{"num_hidden_layers": 17, "hidden_size": 192, "num_attention_heads": 3, "num_key_value_heads": 3, "head_dim": 64, "intermediate_size": 256, "vocab_size": 32000, "hidden_act": "swiglu", "norm": "layernorm", "norm_place": "pre", "norm_eps": 1e-05, "positions": "rope", "rope_theta": 500000.0, "rope_fraction": 1.0, "qk_norm": false, "attn_scale": 0.125, "bias": "none", "tie_word_embeddings": false, "parallel_block": false, "init": "trunc", "init_std_qkv": 0.0311, "init_std_o": 0.00534, "init_std_up": 0.0311, "init_std_down": 0.00462, "optimizer": "adamw", "learning_rate": 0.00173, "lr_mult_up": 0.648, "beta1": 0.9, "beta2": 0.98, "lr_head": 0.00519, "max_grad_norm": 1.0, "warmup_steps": 505, "schedule": "wsd", "decay_fraction": 1.0, "decay_shape": "linear", "final_lr_fraction": 0.0, "batch_tokens": 65536, "max_seq_len": 1024, "doc_mask": true, "train_tokens": 281900000, "max_steps": 4302, "dataset": "wikipedia_en"}
MLP neurons of a small language model. Each row is named by its layer, matrix (gate and up: input weights) and neuron, and shows model dimensions 16-79. Each number is 128 + 32 x the weight over its row's rms, rounded and kept within 0 to 255. A neuron's up and down rows have the sign that makes its largest values positive.
After each neuron's rows, "fires after" lists the tokens most often just before its 100 highest values on Wikipedia text that the model never trained on.

L6.gate20 [193 141 125 147 106  94 102 135 205 101 156 122 123 126 170 139 153 171 142 121 127  85 104 200  81 127 135 124 101  92 119 120 123 188 151  85 134 111 111 175 193 125  90 130 142 176  84  99 151 159  66 170  65 140 102 154 110 153 145 128  96 129 160 175]
L6.up20 [106  70 159  57 170 154 120 169  88 143 142 111 181 161 166 148 137 100 105 121 157 111 114  54 116 127  86 100 107 143 130 169 127  83 154  90 143 157 183 105 115 148 121 192 104  98 151 153 155  79 139 167 118 120 154 109 106  70 125 122 132 130 141  87]
fires after: "'", "-"

L3.gate32 [115 177  94 225 104  68 128 171 187 135 134 140 117  99  71 116 140 104 155 136 145 139 141 184 109 113 162 163  72 116 172 156 128 109 122 137  57 159  94 105 198 158 112 116 136 106 153  77 126 121  70 165 134  81 130  99  81 154 141 129  84 128 157 136]
L3.up32 [115 150 137 109 161 232 140 166  86 175 166 113 158  78 106 130 156 198 181  95  93 138 194 110 160 185 149 110 118 149 162 116  99 120 138 113 176 127  64 127  89  92 110 190 120 137 149 159 119 122 128  89 178 125 134 146 142 194 135 171 137  91 100 156]
fires after: " of", ".", ")", " in", " under", " at"

L8.gate185 [138  88 124 156 107 149 142 132 201 129 119  86 104 186 160 115 139 140 126  94 185  90 161 111 129 162 109  85 126 190  97 140 157  64 137 115 165 124  88 137 176 168 134 160 161  76 124 149 157 167 145 120  38  99 132 140 104 101  73 141 118 107  86 158]
L8.up185 [143  98 154 138 109 156 153 104  85 158 149 140  88 111 107 165 179 140 166 136 144 173 199 144 126 140  67 117 157 177 145 170 137 141 118 120  40 122 137  61 158 102 122 182  91 154 122 124 134 107 124  91 163 116 115  98  89 144 114 113 186 140 135 110]
fires after: "a", "s", " of", "ja", " al", " Edwards"

L7.gate195 [ 93 109 144 165 148 150 159 139 191 171 127 157 174 178 122 133 124 160  94 101  68  55  36 119 176 163 156  95 180 101 113 141 109 159 105 138 162 159  73 137 107 125 192  80 171 173 157 106 114  79 145  91 169 158 136 158 107 153 144 112 102 115  72 154]
L7.up195 [ 99 120  64  73 137 121 104 104 129 151  75 129  86  82  74 117 103 123   6 119 145 114 159 182 101 130 175 140 118  72 113 114 135 139 126 159 131 140 123 165 120 130  96 193 168 148 174  48 119 139 187 120 104 138 169  86 115 135 133 128  95 117 136 152]
fires after: "|", " March", " October", " December", " St"

L7.gate236 [ 82 172 129 110 154 146 169 184 131 110 100 124 138 147 130  96 112 157  62 116 134 160  72 134 176  80  81 166  85 146  96 146 128 137 161  80 148 123 218 192 147 119 143  95 128  72 123 126 140  82 159 174 122 132 158 146  92  99 127 144  75 172 153 184]
L7.up236 [113  91 144 155 191  84  82 136 130 139 122 106  95  99 105 146 106 130 126 108  76  91 136 118 122 114 173 123  74  84 154 150 113 151 126 146 125 167 139 110  91 138  62  78 127 159 193 135 125 126 199  88 135 183 136 147 127 130 113 117 119 168 160  88]
fires after: " (18", " ===", "===", "–19", " (", " Fuji"

L5.gate58 [107  96 110 144 152  90 107 156 131 165 121 116 111 110 180 105 129 168 189 119  91 126  98  99 189 122 122 161 163 143 143 127 141 151 107  93 159 153 183 115 134 179 138  57 103 122 167 109 146  91 138 116 139 161 117  93 142 144 180 143 103 138 146  88]
L5.up58 [147 146 161 169 121 143  79 149 132 185 127 122 142 138 105 111 131 157 167 126 154 181 210 142 152 108 135 153 104  96 159 167 171  98 139 131  48 118 124  97 174 151 192 166 136 152 138 111 142 110 146 159 159 112 107  98  70 182 163 109 131 105 130 138]
fires after: " 5", " 2", " 9", " 3", " 11", " 6"

L7.gate152 [157 115 140 186 130 110 144 147  99 111 162 133 147  37 143 138 118 102 127  93 149 137  76 102 131  92 146  66  94 100 100 194 194 175 107 187 104 110 146  82 125 133 114 132 115  84  86  95 136 111 154 131 145 102 126  99 118 182  97  45 130  78 142 149]
L7.up152 [ 88 106 146 118 201 117 124 162 172 146 126 165 102 170 137  99 145 103 132 124  79 148 128 155 150 124 108  83  83 140 156  80 188 149 206  94 107 154 110  93 109  84 189 129  95 131 175 161 130 101 128 148 196 200 120 139 129 130 155 168 132 116 125 144]
fires after: "K", "H", " H", "B", " K", " Z"

L7.gate44 [159 118 107 165 119 148 125 181 121 117  97 143 154 119  67 139 141 122 127 121 113 142 133 149 107  99 158 177 115  57  99 102 168 146 157 182 153 114 135 126  95  14 134 150 121 171 154 163 136  98 127  87 169 102 125 103 136 126 139 168  77 148 180 145]
L7.up44 [ 98 100 148 160 202  93 155 161 101 100 102 138 115 111 114 115 126 206 112 106 109 107  95  70 115 169 150  75 105  80 156 112 148 101 232 187 189 132 122 140  90 144  98  99 174 108 153  83 120 112 127  80 120 183 109 133 178 113 119 113 168 121 126  82]
fires after: " |"

L8.gate124 [125 120 165 178 138 120 150 112 121 120 110 143 132  99 154 148 103 106 103 150 157 107 209 189 125 111 167 183 102  43 171 136 198 166 111 125 130 128 116 150 122 184 152 143 122 185 151 100 116 153 124 191 156  96  84 135 117 116  89 136 126  83 126  77]
L8.up124 [ 80 133 155 117 128 112 118 188 137 128  92 177 119 175 127 142 103  89  95 148 115 154 126 126 130  95 158 134 115 143 160 149 137  99 136 125  94 107 116 153 174 167 182 141 112 146  86 117 172 147 168 180 192 123 126 161 134 141 128 142  89 161 125 103]
fires after: ",", " is"

L7.gate188 [ 84 114  79 135 148 180 132 163 142 113 124 112 138 144  89 125 124 126 136 187  85 122 171 173  85 172 152 113 127  90 229  97 129  84 147 122 119 101 129  99 134 115 111 128 140 130  69 118 117 124 141 144 188  43  91  85 182 168 110 189  83  96 152 151]
L7.up188 [203 131 130 147 185 108 191 154 186  71  91 155 133 165 116 183 121 104 133  75 168 121 131 157  95  87 120 149 119  67 168 160 169 156 135 101 105 161 102 174 103 125  96 154 200 170 116  93 126 133 108 165  99 116  95 152 114 155  89 141 156 125 107 128]
fires after: " was", " the", " is", " were", " are"

L9.gate216 [111 197 140 120 215 100 107 177 116  66 109 105 121  78  90 126 121 112 117  90 133 176 140 127 146 173 155  96 106  78 219 115 143 118  80 117 134 135  77 136 101  97 102 157  67 116 113 143 112 101 141 105 203 117  90 112 137 165 122 120 150 138 127 227]
L9.up216 [ 97  94 105 144 189 122 158 116 114  89 112 130 102 129 136 154 106  51 155 150  84 127 163 132 127 103 143 109  78  82 108 108 187 165 192 143 169 143 105 104  91 102 103  96 109 142  98  99 155 163 134 147 145 133 116  90 101 152 151  95 113 115 128  94]
fires after: " |", "ch", "h", "lett", "hand"

L9.gate185 [178 120 127 145  46 133 118 134 142 176 117  88 153 115 109 109 140 153 150  99 142 139 126 149 132 142  46 128  99 200 111 104 121  97  72 135 123  90 117 173 166 163 139 112 155 128 113 119 168 104 133 142  75 108 126 132 103 143 100 158 142 130 161 138]
L9.up185 [160 115 114 127  94 140 122 129 107 115 122 151 132 226 110 169 180 173 127 140 140 132 133 142 140 140 142 133 166 181 139 137 103 130 141 113 113 117 178 181 118 137 111 157 201 145 206 116  96 142  91 146  69 188 122 132 128 136 127 114 141  85 113 153]
fires after: "-", " ", " Con", " Stage"

L13.gate195 [137  83 139 104 173 139 118 134 144 176 138 144 174 134  71 137 126 109 112 105 122 161 105 197 130 110  96 179  83  88  94 123 167  68 115  90 202 136 118 131 125 130 171 114 113 138 160 154 132 193 179 119 128 196 138 149 112 136 100 148 121 101 137 141]
L13.up195 [ 69 144 131 165 139 149  51 144 159 160 110 108 112 114 138  70 159 156 128 148 221 131 138 187 123  98 121 138 126 106 143 129 122 140 185  97 155 145 105  91  78 108 118 132 115 137 197 124 131 124 148 156 128  95  83 181 139 151 102 137 107  74 163 131]
fires after: " the", " a", "-", " an"

L8.gate116 [121 186 154 133 115 146 119 160 125 139 122 180 133 145 147  98 165 142  88 166  67 120 143 130 146 152 193 128 122 128  77 147 160 130 111 113 108 123 156  89 150 166 129  81  94 187 174 122 133  85 121 186 132  80 135 174 115  96 143 107  88 125  78  86]
L8.up116 [146 139 129  69 131  58 174 189 140 141 124 216 137 156 108 169 133 133 116 108 124 162 137 129 134 132 177  86  72 134 108  57 124 131 112 142 153 120 181 138 157  93  96 161 157 129 136 118 165 106 153 178 100 106 159 131 118 136 129 143 143 102  93 131]
fires after: " known", " well", " such", " along", "ed"

L12.gate17 [ 62  61 138 129 171 135 163 133 143 153 108 113 125 140  98 133 128 112 119 125  91 154 122  75 131 129 159 105 177 104  88 109 204 184 138 111 142 134 165 154 137 173 160  77 140 206 122  79 128 148 128 165 115 235 161 158 138 111 102 144 128 158 150 120]
L12.up17 [105 143 116 114 168 131 145 152 121 138 121 106 129 122 102 163 139 120 133 143 146  92 184 148 133  75 167 119 164 109  70  64 126 180 103  45  82 146 155 138 219 175 173 108 134 150 216 125 115 103 104 142 105 175 168 124 153 134 182 102 140 167  85  81]
fires after: "-", " (18", " (", " 15", " 16", " 17"

L9.gate55 [134 112 149  59  92 110 161 140 106 131 156 155  94 118 129 130 155 134 178 143 112 179  97 163 117 161 122 118  93 132 174 126 111 153 151 121  83  93 194  96 142 105 187 120 154  94  61 181 151  92 168 182 170  97 141 100  83 147 183 145 145 136 152 118]
L9.up55 [130 128 144 178 116 101 100 148 149 164 126 143 119 132 142 143 133  68 153 181 154 150 146  98 145 115  84 112 127 132 146 131 176 108 175 121  83 160 125 114 119 158 140 143 100 187  96  76  71  90 109 112 137 203 127 162 101 140 133 117 163  92 112 179]
fires after: " and", ",", " S", ":", " or", " &"

L12.gate208 [157 128  79 192  95 110 159 102 114 170 117 102 109  71 137 149  89 144  82 118 152  92 137 127  88 129 185 139 104  89 104 119 100 123  94 116 147  95 122 145 130 164  74 155 169 127 126 146 136 107 108 115  93  62 111 111 118 126 114 133  93 168 118 129]
L12.up208 [137 142 143 184 103 106 106 123 137 173 160 180 108 121 110 103 115 109 157 154  69 179 120 112 108 124 161 116 102 125 117 173 170 104 101 158  63 112  92  95 143 163 171  87 151 146 163 107  49 148 120 172 198 151 118  58 161 195 136 134 171 153  70 110]
fires after: " to"

L8.gate207 [113  64 138 125 131 134 111 136  88 147 117 185 169 163 127 119 108 125 126 183  59 133 117 108 121 134 127  93 109  89  18 144 165 124 171 195 161 200 167 112 128 121 141  96 124 165 226 143 143 132 195 140 149 134 127  70 140 133 142 157 132 172 175 100]
L8.up207 [117 133 109 105  77 136 115 111 131  87  91 172 126 173 114 140 144 163  78  90 159 151  95  86 112 120 137 168 137 140  83 174 147  95 126 153 120 103 146 146 137 140 115 150 132 154 120  13 147 116 182  97 179 130  56 145  60 177 154 119 183 126 166 118]
fires after: " on", "On", " On"

L7.gate89 [ 76 151 160 174 183 116  79 158 124 172 129 119  84 137 115 164 134 108 106 144 104 166 120 109 131 104 148 162 112  73  62 117 157 182 106 156 158 120 119 134 122  85 127  74 169 134 206 188 120 117 132 138 106 117 121 126 157 134 144 138  66  95 137 121]
L7.up89 [102 149 172 172 133  99 137 197 114 133 179 113 152 134 104  91 126  92  98  93  67 132 104 146 205 147 178  99 111 127 161 109  94 143 147 129 165 139  91 137 121 122 119 104 103 179 157 134  88 150 137  73 118 147 100 121 131  47 125 113  80 148 161 149]
fires after: " |", " 0"

L8.gate46 [ 54 105 102 134 120 132 134 160 124 126  78 128 105 122 134 150 144 154 147 119 133 148 108 160 173 104 163 129 172 133 160 184 137  93 158 120 115 153 233 112 107 137  80  89 107 130 103 125 110  60 174 115 186  69 137 146 128 133 113 151 137 137 175 149]
L8.up46 [105 175 168 126 180  94 165 117 118  88 106 152 133 172 161 106  82 155 108 167 157  46  88 113 147 137 170 191  87 104 145 157 108 156 137 118  94 167 190 132 183 148  92 145  80 120 141 130 116 139 186 146 132 162 113  88  89 114  91  98 152 117 157 123]
fires after: "\n", " GF"

L12.gate135 [122  96 143 174 106 124 158 145  75 175 144 173 156 158  96 145  77 134  90 134 147 153 111 121 214 122 152 120 151 119  82 132  50 116 104 140 159 112 149 126  80 111 143 155 105 125 119 125 112 141  63 159 161 176 107 115 188 176  82 162 176 126 121  91]
L12.up135 [109 107 104 104  95 144 119 135 160 131  91  74 116 145 103 132 127 189  81 109 153 109 112 140 168  96 120 173  66  95 116  68  74  90 121  91 119 142 137 161 153 179 131 140  96 130  83  96 129 147 115  99 141 186 127 130 118 136 103 167 123 148 145 113]
fires after: " |", ":", ";", " on"

L9.gate11 [ 44 132  58 108 152 147 155 169  89 121 168 120 101  84 124 104  92 144  96 111 159 101 138 131 183 137  74 120 128  85 114 143 161  94 188 120 106 138 129 171  89 107 103 130  74 140  88 130 121 142 168 126 154 214 103 129 105 129 124 117 129  90 153  82]
L9.up11 [107 137  75 120 119 121  87 162 113 139 134 161 107 168  90  81  85 126  64  92 153 101  78 155 199 123  75 165 130  93 151 125 116 112 131 137 135  70 132 130 106  94 126 174 159 184 112  94 123 150 180 157 182  96 103 142 101 166 118 201 106 143 147  53]
fires after: "|", "\n"

L13.gate102 [ 97 130 129  76  80  93 139 112 147 146 147  82 100 137  77 191 142 135 132 194 133 148 109 139 116 156  92 205 125 120 159 162 116 156 113 105 157  84 117  76 147 132 121 146 124 142 102 149 153 106  93 162 180 130  84 161 125 180 168 100 129 135 150 109]
L13.up102 [144 107 126 147 151  72 133  82 114 133 116  93  81 127 107 122 105 123 148 144 188 182 151 173 141 149 158 166 101 150 170 134  90 166  61 114 130 111 152 107 104 107 157 100 129 154 127 135  81 125 118 150 132 140 158 134 112 172 125 117 155 137 122 165]
fires after: " |"

L5.gate52 [ 88 112 113 167 123 110 121 115 139 118 142 173  86 137 110  97 144 123 109  55  88 194 175 133 136 112 148  76 167 165 133 118 187  99 124 165  95  91 151 133 108  68 133 124  98 107  89 171 127  97 137 137 148 185 149 142 129 123 120  88 218  92 103 185]
L5.up52 [140 105 117 141 143 136 117  99 156 127 162 167 107 106 129 134 137 112 112 148 107 158 199 200 101  64  82 125 129 107 109  76 168 110 152  99 114 160  96  92 160  46 168 144 105 123 160 143 146 147 152  80 107 161 120 152 117  74  93 159 170  62 101 123]
fires after: " B", " O", "K", "B", " R", " D"

L3.gate188 [101 146 107 155  96 107  61 100  59 120 157 132 113 184 123 157  63 125  82 112 159 104 165 114 137 148 135 176 134 112 132  93 131 118 110 104 158 155 166  80  96 185  68 160  94 161 105 159 108 177 129 131  97  99  49 144 134 118 110 104 110 151  46 107]
L3.up188 [170 144 151 172 122 152 138 146  81  86 145  69 161 107 141 177 103 155 128 141 172 122 129 194 150 106 133 147 189 123 192 132  66 202 107 120  15 139  91 111 128 115 136 126 109 132  56 161 128 110  91  73 134 114  76  97 165 118 170 162 169 123 126 125]
fires after: " |"

L6.gate95 [120  55 164 121 124 133 119 193 124 159  99 155  85 126  72 131 118 134 150 143  72 139 203 133 157 132 117 126 189 123  97 110 172 152  92 130 143 140 119 148  81 122 127 152  93 158 160 120 144 176 152 115 126 133  90 171 173 102 103 188 109  98 167 102]
L6.up95 [ 74 118 131 150 116 163 156 136 155 133 135 156 112 172 114 101 105 105 109 110 111 157 112 178 157  60 179 118 142 132 163 158 130  67 122  99  69 179 198 140 147 172  70  67  71 115 119 103 100  65 200 168 136 133 166  97  85 121  92 113  68 110 176 118]
fires after: "In", " In", " 2024", ",", " February"

L7.gate144 [134  97 153 183  62 138 119  67  68 152  68 165 126 151 114 152 135 137 109 128 112 130 155 136 118 193 146 155 128 114 139 138 170 131 150 114  79 165 190  92 139  98 153 121 124 187 180 207 120 104 139 146  95 166 136 100 106 111  44  95 157 142 102  99]
L7.up144 [131  86 124 122  98 141 163 120 134 102 121 110 122 179 115 115  96 123 124 217 165 138 142 174 180 111 124  76 170 107 117 145 104 171 114 148  99 158 116 121 153 159 127 142  94  98 140 116 172 137 112 130 138 108  67  85 166  85 100 163 112  75 178 148]
fires after: " c", " C", " D", " B", " F", "C"

L14.gate129 [115  99 161 140 165 144 104 138 163 151 133  65 173 111 116 125 121  83 146 113 138 174  76 152 160 103 146 168 139 116  73 131 137 128 199 148 131 175 144  94  68 104 126 141  81 126 138  76  99 107 154 131 126 145 142 107 159 130 106 159 168  88 116 124]
L14.up129 [128 109 127  95 120 143  81 118 131 138 136 158 169 137 101 143 129 108 131 113 179 166 132 165 128 139 121 149 203 119  79 132 152 106 168 123 131 159 139 104 105 118 117 134  68 164  91 136 109 154 145 106 127 150 147 128 128  80  95 146 112 116 162 121]
fires after: " a", " an"

L12.gate13 [183 105  90 159 126 149 101 144 124 163 127 119 112  70  93 169 135 119 179 106 113 168 145 116 123 140  72 121 141 102 104  81 162 158 156 173 104 151 103 128 104 102 156 154 152 101 104 148  87 102 185 143 178 132 118 161 126 164 115 155 196  73 179  78]
L12.up13 [158 117 109  97 117 182  59  96 122 101 114 159  91 123 142 131  84 186 132 104  89  96 157  75 139 145 104  44 146 151 144  77 134 102 128  78 123 123 111 123  94 129 209 113 151  76  93  57 182 137 128 111 169 133  83 214 129 116 126 135 164 173 187 101]
fires after: "\n", " with", ",", " a", "yard"

L7.gate51 [ 66 177 145 176 159 119 135 172 131 187 110 183 149 125 133 150 164  95 107 160 122 107  81 150 165  96  83 161 120  63 162  96 100 192 154 112 143 163  62 186 103 146 153  88 110 124 184 193 115 108 154 129 136 110 144 134 152  61 119 131  78 145 123 122]
L7.up51 [155 186  77  92 158 135 156  98 196  84  98 197 168  99 214 211 119 145  91 136 186  56 127 153 145 134  78 153 156 119  80  96  85 112 150 130  91 133 123 192 140 211 160 160 166 124 126  84 158 124  68 156 103 112 106 150 104 148 129 143 154 117 115 150]
fires after: " is", " was", ",", " were", " been"

L8.gate152 [130 115 130 163 175  78  85 132 102 175 147  84  91  98  87  98 159 162 112 159 154 129 144 103 167 155 182 156 112 103 155 142 174 135  96 152  82 137 184 144 146 132  77 149  90 200  90 120  90 115 124 142 173 168 166 118 138 182 140 116 166  87 160 106]
L8.up152 [169 190 143 128 120 161 110 109 151  95 109 131 120 104 115  72 181 133 178 154 118 188 111  37 153 159 124  79 156 170  48 161 129  55 106 109 139 132 153 131 173 139 121 126  89 108  52  89 116 126 158 103 103 123  96 115 147 126 168 101 142 172  68 127]
fires after: "\n", " 1", "."

L7.gate178 [116 147  80 107 123 141 134 182 149 202 158  98 131 145 141  73 112 151  96 111  82 133  85  89 110 118 115  69 128  86 114 138 176 159 116 159 167  95 120 126  85 107  85 130  98 113 116 147 144 109 194  78 144 109 153 180 131 176 108  68 150  69  99 156]
L7.up178 [114  75 131 146 167 139  91 174 115  93  68 173  85 136 112 182 163 169 175 128 101 184 146 137 135  57 151 119 151  80 169 123 150 102 168 189 140 129 134 127 146  69  80 104 173 128  78 118 119 121 127 140 149  70 122 118 138 158 141 100 110  82  98 114]
fires after: " |", " Qualification", " 0", " Flat", " Report"

L14.gate119 [125 142 127 120 116 137 125 103 135 148 191 139 122 146 115 166 199 137 143 121 127 130 116 128 141 148 146  97 105 137 109 162 114  85 138 125  86 158 141 135 177 158 151 118  94 133 147 142 110  87 117 150 146 113 140  41 131 152 195 133 154 150 112 144]
L14.up119 [166 128 144  88 152 141 105  90 128  84  99 155 197 123 103 127  55 159 147 120  99 134 138 121 127 129 113  80 121 119 113 165 127 112 183 127 112 162 169 101 127 149 147 129 185  78  99 135  96 131 108 127 130 114 171 158 121  96 145 159 129 162  88 119]
fires after: " |", "-", ",", "|"

L9.gate195 [188 144  97 186 105 139 123 101 136  93 134  80 225 144 100 136 114 133 130 122 129 136 168 129  89  89  89 117 121  93 194  89 103 137 148 179  64 151  65  95 105  89 179 155 135 142  86  99 111 141  76 111 103 134 105 151 163 173  71 152 130 162  83 145]
L9.up195 [154 105 175 182 102 126 130  93  98 122 131 107 142 174 129 128 158 117 163 195 171 120 156  94 115 144  87 166 187 176  82  94 168 138 122 128 127 100  82 111  81  90 153 159 176 153 117 120 180 126 136 169 174  75  90 135 171 120  80 135 167  63 112  58]
fires after: " |", " Edwards", "man", " Man"

L2.gate236 [143 144 200 117  77 141 147 166 161 171 148 160 118 132  59 133 135 137 158  68  73 159 213  97 137 177 111  93 141 146 109 144  85  92 150 122 138 181 100  90 108 155 143 120 133 115 151 114 150   0 135 118 108 155 143 135 135 117 152 157 111 129 219 112]
L2.up236 [100 134  53 115  83 154 156 141  84 160 138 113 109 123 155 144  87 150  68 111 138 151 112 139 156 134  82 135 139 115  96 165 121 117 170 120 120 114 144 172 109 110 115 168 139 146 137  50 162 185  98 145  98 149  82 148 151 167 169 162  80  77 114 123]
fires after: "\n", " Stadium", "-"

L8.gate161 [109  68 138 164 190 139 105 200 142 173  92 145 125 180 102 102 157 154 122 171 117 107 134 176  83 162 146 120 114 102 132 123 135 143 153 108 144 166 111 143 114 118  91 110 165 112 176 149 128 145 192 105 107 115 157 104 146 134 110 145  81 178 200  80]
L8.up161 [130 146  97 127 122 126 110 135 121 131 133 128  98 117  97 138 186 103 124 191 122  94  74 131 154  83 125 137 149 183 104 148 139  88 196 162 110 115 121  98 163  95 133  70 210 146 147  90 108 150 149 168 140 101  97 111 107 143 106 142 142 169 153 115]
fires after: "|", " "

L6.gate185 [129 108 161 134  55 140 161 146 168 121 110 109 107 144  88 168 162 168 127 127 165 125 138 119 168 125 148  88 155 160 162 113 163  95  97  62 179 119 102 133 102 176 171 126  68  84 136  83 145  76 117 164 160 118 109 121  74 160 108 117 129 131 133 148]
L6.up185 [116  97 134  90 123 112 119 117 115 148 131 148  89 135 170 144 164 117 148 171 120 131 186 155 103  98 117 135 120 134 146  65 155 133 104 103  95 190  79 184 148 218 224 119  89 128 166  97 173 162 147 121 156 128 100 114 121 108 105 183 142 146 129 100]
fires after: ",", ".", " R", "n", "A", "t"

L8.gate26 [ 93 117 112 146 123  68 166 143 131 139  86 125 103 179 155 157 131 114  90 141 192 107  75 144  64 125 112 116 127 158  95  96 138 102 110  84 110 166 199  60 146 157 132 166  88 134  91 134  78  53 105 151 145 128 142 103 103  93 173 125 136 157  91 150]
L8.up26 [123 142 144 152 115  94 135  91 155 160 101 165 157 104 132  87  77  33 165 157 125 158  91 103 110 146 104 145 114 153  96 194 176 140 145 162 136 112 132  42 135 113 151 171 156 110 108 102 140 126 172 183 124 138 137 111 101 170  86 123 131 147 134 163]
fires after: " of", " and", " the", " for", " to"

L9.gate62 [149 109 181 156  91 160 147 160  94 103 168 166  95 126 102 164 150  90 161 126  52 113 156 127 120 127 165 130  98 103  46 120 143 135 111 153 147 140 102 111 173  73 140 137 119 173 168  76 113 162 136 173  93 158 129  66 106 112 100 154 131 146 156  72]
L9.up62 [143  93 126 151 121 134 152 171 112 149 103 138  91  60  53 193 185 138 140 132 105 141 162 122  80 130 172 109  86 114  78  95 170 166  68 129 170 148 119 188 111 126 158 159 118 126 142  38 118 152 107 192 130  94 139 110  92 139 116 146 124 151 172  86]
fires after: " known", " well", " such", " of"

L7.gate66 [152 104 100 168 133 126 165 154 121 159 143 126 128  95 127 148 151 141 137 126 155  85 110 104 138 101 174 181 112 116 162 141  99 169 129 137 148  83 182 149  88 108 109  90 124 168  88  83  90 114 138 102 149 126 122 174 189 152 142 115 133  96 159 116]
L7.up66 [106 255 128  84 155  79 102 137 149 100 121  91 133 152 157  89  98 100 177 145 134  97  76 146 162 135 132 188 148 158  92 168  85 126 109 134 103  80 177 137 133 170  56  99  64 130 102 134 140  70 147 100 126 110 128 189  83 149 134  85 121 188 139 158]
fires after: " Votes", " %", " Date", " GF", " Goals"

L8.gate87 [161  30  90 136 163 113 129 151 128 177 123 203 135 157 168 140 155 129 157 134 100 120  87 133  92  78 145 105 137  81 119 107 212  95 203 196 126 110 137 121 137 111 157  61 155 109 153 150  88 165 185 131 150 117 120  85 131  90  27 136  54 113 146  89]
L8.up87 [103 117 125 149 150 126  87 101 159  88 101 159  87 142 161 162 151 142 137  81  79 114 156 144  95 133 179 156 163  96  96 143 171 120 137 120 114 121 180 159 175  97  96 145 147 103  93 129 155 113 146 118 152 132 144 122 121 141 118  79 171 118 101 138]
fires after: "\n", " F", " P", "      ", "F"

L13.gate141 [139 147 127 153 146  72 126 104 116 119 141 175 221 131  69 189  96 123 100  95 135 169 102 150 151 105 130 149 135 109 131 142 103 201 113 147 114  93  93 129 118  33 204 131 128  68 125 159 125 128 154 180 194 164 138  91 176 140 111  99 109  74  94 119]
L13.up141 [130 165 111 167 104  78 132 108 126 139 101 141 183  93 103 149 175 158  77  87 173 163  54 150 113  97  91  75 131 144 143 126 128 162 124 158 109  71 124 150  87  75 137 154 124  67  52 139 101 119 108 159 212 189 160 153 129 149 122 142 132 146 106 116]
fires after: " |", ":", " W"

L14.gate170 [ 95 186 116 171 156  81 155  89 148 129 169 119 122 135 138 103 132 152 103 123 213 111 160 181 137 147 119 118  86 127 109 123 161 186 137 168  89 160  90 113  86 132 184 118 131 182 124 139 123 134 114 181 103 148 120 132 146 124 106 188  97 126 144 133]
L14.up170 [114 126 164 108 135 130 179  90 179  71 144 134 150 145 135 145 139 114 146 128 137 132 162 178 168 132 174  99 102 105  75 142 127 182  75 202 122 165 123  92 121  96 130 145  54  61 136 106 162 120 135 104 163 147 146  89 118 121 152 159 140  67 184 135]
fires after: ",", " a", "ig", "illi", " an", "),"

L6.gate196 [ 93 135 112 139 134 112 148 190 110 126  95 141 153 144  98 173 139  80  93  89 142 147  88 129 112 129 164 203  97 144 135 169 164 131 128 129 107  93 109 130 158  96 158 117 128 166 181 130 151  56 131 132 151 137 136 130 120  99 107 142 110 159 191  89]
L6.up196 [147 164 161 140 101 113 170 153 162 155 134  94 136 107  99 138  82  73  89 135 115 149 125 145 155 114 190 141 182 108  96 160 155  94  86 127 121 173 113 100 118 142 138  86  94 112 157 118 137 153 170 103 214 127 156 102 126  78 168  99 127 153 105 175]
fires after: ":", ",", "."

L6.gate30 [130 119 106 188 119 103 155  95 150 159 141 129 107 115 100 126  83 121 157  97 131  94 178 110  92 193 104 103 114 136  67 128 135 164 101 108  74 122  79 126 147 145 170 186 134 176 152 110 156 121 107 123 106 121  87 123 114 144 138 103 143  93 163  83]
L6.up30 [180 107 135 131 130 194  94 105  92 145  85  49 144 176 120 151 167 107 123 127 112 135 106 148 103 154 111 131 142 153  95 157  87 144 110 138 115 144 113  71 135  92  74 143 202 132 128  94  91 138 147 163 138  41 160 123 210 114  97 157 129 107  73 142]
fires after: " |", "ja", "na"